config = dict(
    n_layer=10,
    d_model=512,
    n_head=4,
    n_kv_head=2,
    head_dim=128,
    d_mlp=1024,
    vocab_size=16384,
    activation='swiglu',
    norm='rmsnorm',
    norm_place='pre',
    norm_eps=1e-05,
    positions='rope',
    rope_base=31300.0,
    rope_fraction=1.0,
    qk_norm=False,
    attn_scale=0.0884,
    bias='none',
    tie_embeddings=False,
    parallel_block=False,
    init='trunc',
    init_std_qkv=0.0123,
    init_std_o=0.0123,
    init_std_up=0.0123,
    init_std_down=0.0,
    optimizer='adamw',
    lr=0.00109,
    lr_mult_up=0.691,
    beta1=0.9,
    beta2=0.99,
    lr_head=0.0108,
    grad_clip=1.0,
    warmup_steps=304,
    schedule='wsd',
    decay_fraction=0.605,
    decay_shape='linear',
    final_lr_fraction=0.05,
    batch_tokens=[131072, 262144],
    seq_len=2048,
    doc_mask=False,
    train_tokens=2158000000,
    steps=11822,
    dataset='wikipedia_en',
)
MLP neurons of a small language model. Each row is named by its layer, matrix (down: output weights) and neuron, and shows model dimensions 186-313. Each number is 500 + 50 x the weight over its row's rms, rounded and kept within 0 to 999. Numbers have three digits each. A neuron's up and down rows have the sign that makes its largest values positive.
A block is one neuron, or neurons of one layer that tend to fire together. After each block is what it responds to, as a language model described it from the Wikipedia text at the highest values.

L6.down233:505520512518455562541440487454528486490533562517424429462531452448520591510502524479473407548491499525510512429521524530373472507552583531483492440487475510452495507506509420574482499461487475510473512541479499503436581448534440580469538507441495597508535551450478441588520602516550528459365466436446493423568490481462505522479604562516519464512498544543485529533498538554509417553545
L6.down264:511526502562466520440505575531559485516373436517479453525553509506500524481484455489453499549518492530406579510508486440531515519492450492504542433611604510479553531586488500488577502547484452624408530506559483524483441492614514532528507443543480364464476517469533559467554454452450494505540473409523488342486504533436517467470477555545468450504492482493518506585474413562601492481460
L6.down514:483456492503458459443619531444484506439459520537496530538485494448496436459497444417451549538447597499532518461530512575487559507566483522531463520493583402449481534541512528451514443494500459386434505469612467510510487462524537453449486535500533454475471556615520474467572577547503443546559599504627486619529454434484513469547536553484454520528540484410536501517485523521473450499538
L6.down667:459476516487490605506598464508526504526469498567556483461388478476487478532504539490435459439407521516564494450562501505460523491505495528590593545528565419434543458493491521454554451516468582460548579545490508541399527526564512477476501410395494518516397473546522458632460498492497464513503550446586520425547511475533492524483404519526441454544478447567492420468542574386425421490571
L6.down750:544509408458595531530591455578608537557425533468488550658538477542481563485458473505479385465489560538504511518542558424547526534458517565559489595492532456463480522411445609438497494555450467506457452431521453543553492530519508593472539503464446417481478442494541388518568446514458553536612440493572444505508415426467501462479425489496533446492537473527483479442537478503550508479538
L6.down756:488505477476477458552584503556370507494500502456503538568542504487392568472565536471481528503517418496497468470396507445535511429433517519566464525499582520528458528496609574523512599523463487516556499450530486466562502489520464457550487569412521437459546569451457441501452465397518464453520454594439547451479508487525556443485476539456516477512487477471505481445555504473470483475459
L6.down767:518435462645448473456493498489524481636516521441486492532415490389543396467518433526413452473443473590459495388612530535569446520503554465531568467556553557511562500453530411560538438516478606540547483482534457559518533475497428570483448476588549506644472454554521523466494476540584529539501523489534434456526480404479481458488410509436517517569460512461532470467475485471477441501533
L6.down833:533500441472476471539516479513485528468547423424516547543527484414478502490472383460479459517524442493536494406510483565536559421536431494605567487516527515531567545556470473578475433500493589458508495502536454439473519513444542476430492532606456554480519472469467406491532418581572487428521504439479491529532527391496491517500514479460423565474514530448636488414500526462426537509486
Responds to: Fires on the second digit of four-digit numbers, mostly years like 2'0'12 and 1'9'92, especially in sports career infobox lists; weaker on digits in other numbers.

L7.down948:468527558468527474533544535449421455486512511498442548442517511520633467527582419477452610517501494536417468492554537545483612413596537537475525512508538481588482531535557463504447471435504441514571517481479485411518419480416497572522457581485544479480526559555453536565588455463555538518506477485429431443568566476531470541472592513507479541481550495445506496496459416443438528542489
Responds to: Word pieces and category words inside structured lists and tables about music, film and sports results, such as Cred(its), Silver, Singles, box (office).

L6.down42:543528461499525567528491458543555443588440564463561533478588488548417574490587504450436505510440406480574436530515460532493431461556531442482500458490579447500422564524541527566546584542484452437538512486559439522480463452427567528450411510532459450571400440527526511469495531489603512527463420533489515447453480532530587541548594484502477458528480473525449487495465494439444541482557
L6.down52:369502568497507654519523398417421466461493462522535451514615546587364469536489523519539495645474553473435579521489548533458498508503544508483484509497517466389491516568425540392505486536563394457487497499501388575520501515461558484504569415696518411511499488442510494519486452433503490571523471472404553473556456459439450552512546552474524514505560444585459562465595453490428529487429
L6.down97:520527448507490484482630468512444522510463509584507438505500500447494472466524529454490640435447520459569490499471513548522424519547602538480497524513502523538528447452509487491442427457568523465502471425516467506462536539517460585501470508467493604517543488503519508458423462440501586558514440515498538500502497470459491442520538475446504541441516445470592462434337598457430538531496
L6.down289:499524468485504504491499402542494525507432520518564500606550501487510546428491525468447502435419483483428499512473567681513503516526599451555493493606449444541487559457460578494514483469508561443599503444530450530449511456481456658528507582450475523505521470576416452533554459481513467475537538597515595417622519454505533469556459432397499584447461478506486518457523444533475518560523
L6.down381:492478521525576512488487416502509461410553549561482498526506470506509451510494516523511447476452507479554441491447447559509451491543472505564503493493515456553423563436518480436404475548427546559530530468476455513508528419570444507494494468569445437578484500410637366599547552549515434475539545445391456420440447499460513459350431477514431451441487549602498537525505466442499374534438
L6.down402:424458533535513539491574504560509504380466580513493421398595475516442590542595527505414477622517514420507469570571564438392554499436510588566531458541510550525480474596487521581456481434586623564517523473556483560414545471450508532518544450530543487486515471485448581508504505475496506465486501430482528489450514525460509484570556505604469530480485602403514460423558518400567455451658
L6.down459:573501457561539514405516533569561373534431417460510459514483463513382410526563554457448516437502528537586613484600507591454551568570448544481428474485477502579525481496572527468569567462536491419480499495523454445457553348499572436579498574519461473496534485514601538478448491521541524498484486603421524544584563526468576510467487616420509500576441419569503530460489580483555460466544
L6.down686:522492448463369520557513467536480498454502481524392508419495447495490584442545470536426472566539513436446500518504523590508525560491509538447610507480532427521465453581519518454480509507539519517574469469448508501575581493486557443480493530456496497626540519507489464532432577510545584485518472483500414405568461565496496505476471539487589519424526399564564539445584552543496545506543
Responds to: Column separators (pipe, semicolon) right after a small number, often 0, in sports career statistics tables, e.g. "| 1 | 0 |"; also weakly, mid-word pieces such as "ce" in oceans.

L6.down120:491447435515472456469460445425507531413532442597447511518434474611486471457375543431475478611508518424570430459502525417418387541464482471479530471424556473452495522487507469447499503474468392470475546546503468515527481454449497529540517456494500523544547418468494528517395477518562541558485526583525467536625494574404548459499600548489470509478417503455491584497446479587522490539545
L6.down254:498500467522490517499513448514409536485506514608360536503541543479501475510415332514488503451523450428517478543546506556498592551488457470489526464549515495472491447524501418601483549466543536581560479480488549574522551502539472407503467449451438556541535410493505465447540385504495536428479504482563441522392504479493515345424534467542521491453532559480485470493522524463418514415441
L6.down376:454524470520538517471440450447546530517556463445506443547425505498578531492370508470517535477530409511539443442490477448399502489562544504525451502512529536550518498493441549596511495579446432536479565485477486567465547638516514512493514450532576478546483459546513494510576529478639561515458491500548606586563454481423542440487593383431411431540459504428464542487530431481500502482473
L6.down398:445551501390530517491490567551532495420539456400511404448484502454553495478475522451498468404524502555505503490586520450513488551461509569496530470533443497570569448552508505509465504429430438507523475482506471547545498563453473446545466469527410487420570507477538439476535459514483460548476466543457506559551589488517552419507517370475467454452529442486602616474551599470447520488515
L6.down525:519519548433546511556389476380532562613422557487459565473478498447486452542481425476533572497489433493548477513404563559490482478497524506537467411444466512514546533528540571547429447522483546520434465476499536506485531430516616474513458493523513477498508458552663503522522510507537451513579520530486468462513496470542571392511505590560527475489483500566514568576497450492505505498544
L6.down859:505580503509523508524585578522402548573458464459532550503496491447560435402493494537498454535506504572409478549499508506516545483374522512521568540512482411490477383511476520433524523481474392476429500508485497528430549429512514448481381600512523411578473458545452542459560403463456461538526476470534600491427498517458425414512456494499516472542489550603462458574484604506541495430498
L6.down873:403495507551531484515507576540534463509513518529525525509477462465445490527380585468463482542520435440520556526512513577471473394459545482475485550487504457563544502487535516550468443504499452462456541489552525467483481498546479486558484522519530497498532401495571387615545490472406374450504568482474456463512513502550472523421473468513464536531475534544584507468535649531456438481544
L6.down903:449475561493569436478437520442553520545518569516474485513599508437517514410454507495568479485476464553479440499558514500591526462536556528545417346436497525476520523523437426507492513547484488569565490473513517496424426510535502438521418476511463469491538519622468442627473425530510452500498486585444516338487500486537564530548514551493547439477509419523575414591482519536551555393447
Responds to: Word-internal subword pieces in the middle of a word split into several tokens, e.g. sc-re-ens, g-est-ures, m-ement-o, h-ars-hest.

L5.down98:512475420554447504415444497535547524496564509478554544488524457506487510503482462534465572454439474464459562449468565481478595392465406439473410431486538497559565523469447541518587429437482449481525517440549487484488561440476548497597496436498468521491512489473508433524522525554478611534513581537479434554513453457489519507383498547409523501545481426488477378499510484503518483528555
L5.down178:530467444384504529559463503516580625429467467526409580560513489541517521555470489591577498428581521565373591475452549418507447507424556505475541460466597541543418462521473569564443480558470527537458438449556468453491509514490487512455572426458447448497523590508462530554467447466344477516457485524464461552507445472455539529644546565453455484467430443485491511466443503510532466457475
L5.down257:502451516506519559469462495499564495554577490493515535462514421566514520497464437580511497513436436554562474497456534456556404464530491536491600468564465461554480495571532490495479481511425546511528530616557507571626570463515520493509407472462472537473482536511603512486501565472523381431559470497456373459540569518524514505465532492400440536504478435569435507457451489480511503483505
L5.down417:491507509526524459505542569510448509600541541498471594432452504559558492537462554566508511449456512544487540518441573479574439487506549504509439497481356500504562428549442548578463518546522535607453452432508497528453511478478539487504444502388448531511551528457514506612495568477466397524552421495533576440473468348455468456549411537487427548560423505521424544449470432488497516519406
L5.down604:396492537455536514491536492477461525477434429470455586536623495473479407448429492567513489511443480537401548467556507407479487501571522463543499599550551523482529537482508576487505510491371419479506508489483491553420461473603608537458473485511534548479513477580546540499517551529559498593586554511420518465470497421501507456473406513624432518524457450422481526457595475484403518556486
L5.down731:483577520499414529518435463516397501484481492433582457625546542495599588437488538495573481497465492569466463567553407481456402485555477458472461551505536558475477460473484577460505480399443397463532469584560517469539523509514525465507365526544525485576511475520628605499405533515400465492485472475564456449581470437512479589461470557503463556547429569492542448542513532570513440565493
L5.down777:475510480473449512560347520567524497538475489469498450552438565340467463575462461485465589511469403544461435490485554494488543562523535512540474408523465516544485496446478582512605397568471513514515526538541450475510513537476443498391533407558445489425568521487549473473595466500489472465452523452529551520499526378540487481487534483514436496458462472473434468470444556600466462449535
L5.down846:380565425533496429571567569542477481500502418504534539494522494409510520455489454504435556542549475509418406461444459442482484455474390551381435505548467356504478451470501510510492473530498492554460418474422467478470517522384463453534471546437481500532547483512532529512507424508514494533453480485458596471461537442476480449496536512465520546459465400580483499517501489522488496547473
Responds to: Cell separators and numbers in sports career statistics tables, such as pipes, spaces and semicolons after goal or appearance counts like 11 |, 5 |, 0; 0.

L6.down125:481532453514313570520457461537408525468480520492473441598506508479509550468451506573528514555490409550530498432559502395476500456576474531509475545503442520516423594492530557468467497480559523464554529439521466533508479549497491560497627538475524501522425491482491434543430459572489518541499540466493537704538573464493517537466580501444436525532454510509533444455495513491577477503455
L6.down249:533445485500493495471597498462459469570425455556573473568528505496517535552539486507410475401524443491438554547531562527539520444512533545489493471538531527487494495490496539522548545541421350431539521490540490426587364542468563588519465452532462502527426490422532476512482509497468503497436452457488540483515561519518471501498506641512547473494493525457514445392534491449496580463565
L6.down280:524509442565528489484509515499547468478511460514434492489500464569497571471518477492545529359486477447584424486557537457465446542480452514497546443521530533484524455496530451498522413503546552467440464403424497527402547421480487548466461490450570502466491498420463451580523397453471535498495454527454546645510548571434497483450553449526484501495539478561461524480551429508506558486525
L6.down290:565512576504537531546478521629411554541546541536477528557601458474442578501432568501480470555460510483493478512564470564477415446577489526487524542569489522435500487426520455534493453471544569488463571484535522549462494586474471542486455501496499555534491548435466500505580392464462495443424483470582461708573551601551377507480553492479429573512463522530549495417518491455455513382497
L6.down404:501534595471482508486552541521451548457554494462484459468398484513523486529438565461514432531491503577534541552523483421528331438534537552503538534514524475474454507491516432516481457507540492502474509484574457588555476485508529466493509540587491617585474538476520487522566567504554467506540413464502447321574533545475416635498508567456494526460430503519504533477425546499510546477591
L6.down439:475533580502551489514480462542394531502518478485469472502472469439442533484455561479507490487464506529580440473518416576474455517574466469454467428492488509461528460422475528457453552508554580455600490514508453501509552494501530505486517481533496319520621535469515628490524559498371500489462519508458451384533518466427568484462389535539497616501491512458503518443468529533502508513383
L6.down495:497476557510505521542485507593546488500502528512497521352527568474498505469548491454445496541473542468499533501540491590565587529422498524494526498457471433528555459481486596528482378370555489496612509520434585422496474548487528485530508473456480470524416492442547525499496521528567468509449526524415442545496535432514478465512529478477556552497549586444546446483552578502498487460629
L6.down673:539503605558478453429455521585525394534557526465557525548613550548545555424469497438479475460480603476532567490542441473473468464531447481505551483573481538503553510597475507548544510502552515550446521577458522482575410506499400484469494602511494588486587514516459544489599451450521576545431485582469524496469490430515467608448488520534487436523432588472496436538535543495475526533497
Responds to: Tokens opening cells or row values in markdown tables and lists, such as country names in chart tables (Australia, Netherlands), rank and date digits, and pipe separators; weaker on mid-word pieces in prose (hy-gi-ene).

L7.down288:492522528503520528513453511596466504502510436465485430500533465377526582525536552518349573558515544541619495388511528538448515537509519464510547526447587486528572527469410558468528592534528567450434474493568537451485447525616578620453550527407477530466523478456495507529505510507495490520430501497555443412679522488507463456546451562582394467476507487542535484531440514553534554537495
Responds to: Middle digits of four-digit years, mostly the 9 in 19xx (1'9'94, 1'9'60s) or 0/1 in 20xx (2'0'22, 20'1'7).

L7.down439:413439545474386470513495511574441502496492484561583491466550488627555514496515509547424518607530526566593493510490546451512417604473410511468535487547439454530524472410475550498529492478589465544480452530521494512573571507554459488489651485469403581584540482435498489488491467543515595513558471537514537579511532544493454517556477425490486427490572523607509441658446453511397480540484
Responds to: Column separators and spaces before numbers in wiki tables and infobox fields, e.g. "| 2 |" in score tables, "ZIP code: 02554", "Pld | W".

L7.down776:489403557462490533441467483580478455525434526459468544528530450501580536527343586518486434626516421505398491480530681444499521474519456500537587550492434544599485486525504468506546542478427555454496470520539513497448478436503443439522510473476534456489594477439495516511502474534529429557451476491460476371468492478536487453508523467556499468446417483566459455517434469508600477494466
Responds to: Word pieces just after a word's first letter or two, mostly in names and titles in lists and tables, e.g. fl-e-uve, Ab-s-olute, tra-ged-y, E-ic-hendorff.

L5.down14:512574561520464452568502531441426549467546457423539524551406509485572574542488563533425467514525457585447453494513497483493542558468618598548516501531564536479489508517469469448513538505458514471454581536481510507512484529456609475518395523541493453456495636468478502566515484491470505452502451510530476492426623592484450408519460507609374490454541478503567593482506537526483564473546
L5.down86:497529515541493446516522424442512472457460464557430518478457525450508441504501427395459480511510531442476471461448418549518561553502569504514390461504514462569434511488428526566503545474520510529459485474471433491553510531440420570558481475551520442520452463526420524491469443466472534455494549460481457597423492477459433443544631475548465596360505527494487574489556457473567535467445
L5.down328:584466529511579500493553397602543401587524451488462520473530523532461547447525465460506554474551530335470559559447497498512508505438476487566527508498480442446526571471527555474526492553560550572455483448518709490492485512458482477510453555486519421467513495594440521516463599521545568586535531485489504576484530600569507447486451482466430464541505551487516544517518507432486575473585
L5.down586:559496534496549431477517400508580543440467378501425518429553539422571481501529433447546435408476551481542492490528524474534517525466464595511476406467415547626514521478468491497527423551541434481521482516497500485562519450419532569452364504520440452570553480587546529497432491668452493429524488558506554439397551528503516463551599439515479503515466508468505452474556522422565404463529
L5.down667:434535574549522515463515549530472537539515547554466548535577502550528495486523418554418458480515473466624460457542443576478473495487420507455551572503618548430346578494468472561574508472561414562506465500468488459460499501591544513470476497525511484506535540555471529498522472483474462460490521527489411442440531563445500502468450517595495482507557490492527532511441516507435576487434
L5.down788:466466489444496522550452462487519461496535569542478522543453508515435580619490457356565437477487589520442497487462498481594498497534407500520523506502533572488591526504482478449471571510482544502508474557568408512536492467424559448521500499547410512500565514522470486463513545622513571491401494527517627330491499482466514478471443566536426520360488513489536511493474547442410406516445
L5.down982:619487504470458520454433564529546511522431411448494381510498488459491480500599401517526478461411517473501471475482426460504480548475541527407525483387514518488545494498404461490559483478544463479467500512451438593611490552535450444498492520532501516497443490587458568455458578450434548486535485500561545197479517512406482450501500554506408485430491398483531594478468454518443464488487
L5.down990:553440570509518510500594447423538508599517431478504512521486493524455570631489433545524537425508583517501584476456491509608468575505539441590611364456457520499565487465496485455449486508503468540445435407535557500497454612462522408414534400545432486493441491500493501490474440511462516555521486453506491378523471439550445517529459511537518579526534512485510528480517574494535481530412
Responds to: Word pieces completing or continuing a descriptive adjective or emotion word across varied prose, as in sl-ower, disg-ust-ed, f-right-ened, ic-onic, devast-ating.

L5.down330:470583527598530535416502525477518429540482452516497486624506524536553542528451543525549491555523525499547544455529521550432536513510546544526538565532518543533427452596545447638489555501388530505490541506426511436461524594511518616473472591567474473521511516452477487430484536491565504546506542395478417471502526509475460451463436591470527486493507474547474493516540483461587521496548
L5.down353:471520493486491452487484401518516509498451563505518491555556469530482369460524549502393443519549502542536563543451460444523553499474586454469439438477465399441493544503436509472466582473536519522484489497538484509572460500469562404530526525500590519468588531495583502532497468562592517486441525443498448462473411539514388355501501490580522543550448518528533522565488439472403407487492
L5.down588:443467595542499433516515529542429424477537536536571492427456461506519529498437542552470598483447478505500509503563555510461467498520501436505487475463584494491521524481466467504528504476482480500374527481547426481545503396541573382536397524484443597429507550585513386525515565584493348469538606501538549471598535543497521562524583502459422490497506449447476543458439575389433473518589
L5.down636:452510410460576428609518540387450551487502454506438456433472494557466468452547467472582547536477461598501474577529420578491432439513451481526449455426461546439543452570564464409535546487514552491537499467521590523423528465495560559477560488508500483453448473461557530414456511439468419506413562496436468539481481497517451576451602602497490532570480480515482503554574508518462492468568
L5.down751:526529519599493475512466523533478492517498426630532574527604540562541538542393544479430521482455537538365493441427517464512470392504503470455511466491540495500532463438513502451507521584434474544547496433482548584421531370452458422512468505526494576491554473538488406608531473452578495562486507501465453493618521517497498511474536484520410385534487431487555402476574555412431470587576
L5.down782:479501586469499469471451554444528467500593566558499505572431489576534455502480504503481527573416517540395578470420459515537439434555585477491520422505505563476496499516501465489514603453452613524507540548549525577392571411485469393422518493522462504491577523512545500530481488533532483476359488513409574451528529472453452537544488581490447442469465481553442442518475484475439443483515
L5.down919:475453535522517524504519558437485482479556560495545598492583500573565547495526528482526447456448443465542540462503538464546387527489572432528456576422428500543454427573472437398603545449526466522506506497561439560455580432536475495456518544533603518485483509515589471572538485468608639465438435466526559494506529464525479532555522538524421436548568547569566453526354481561482518474492
L5.down952:497525474483454486455458499539406517547544424568558466626527489516443530458508463560450493493571513457445560472488507382463480507474474558493590517557570429476501516488550501473576579509471510498474512537521550498472455520487527463458544477469484488541570521512471574453452542509517450435436510390421447392574514468517474550532490494521479521526565521489463517549558495560482452538548
Responds to: The second digit of four-digit years, mostly 0 in 20xx (2001, 2022) or 9 in 1996, in dates, ranges and tables; occasionally year-range dashes or table-number spaces.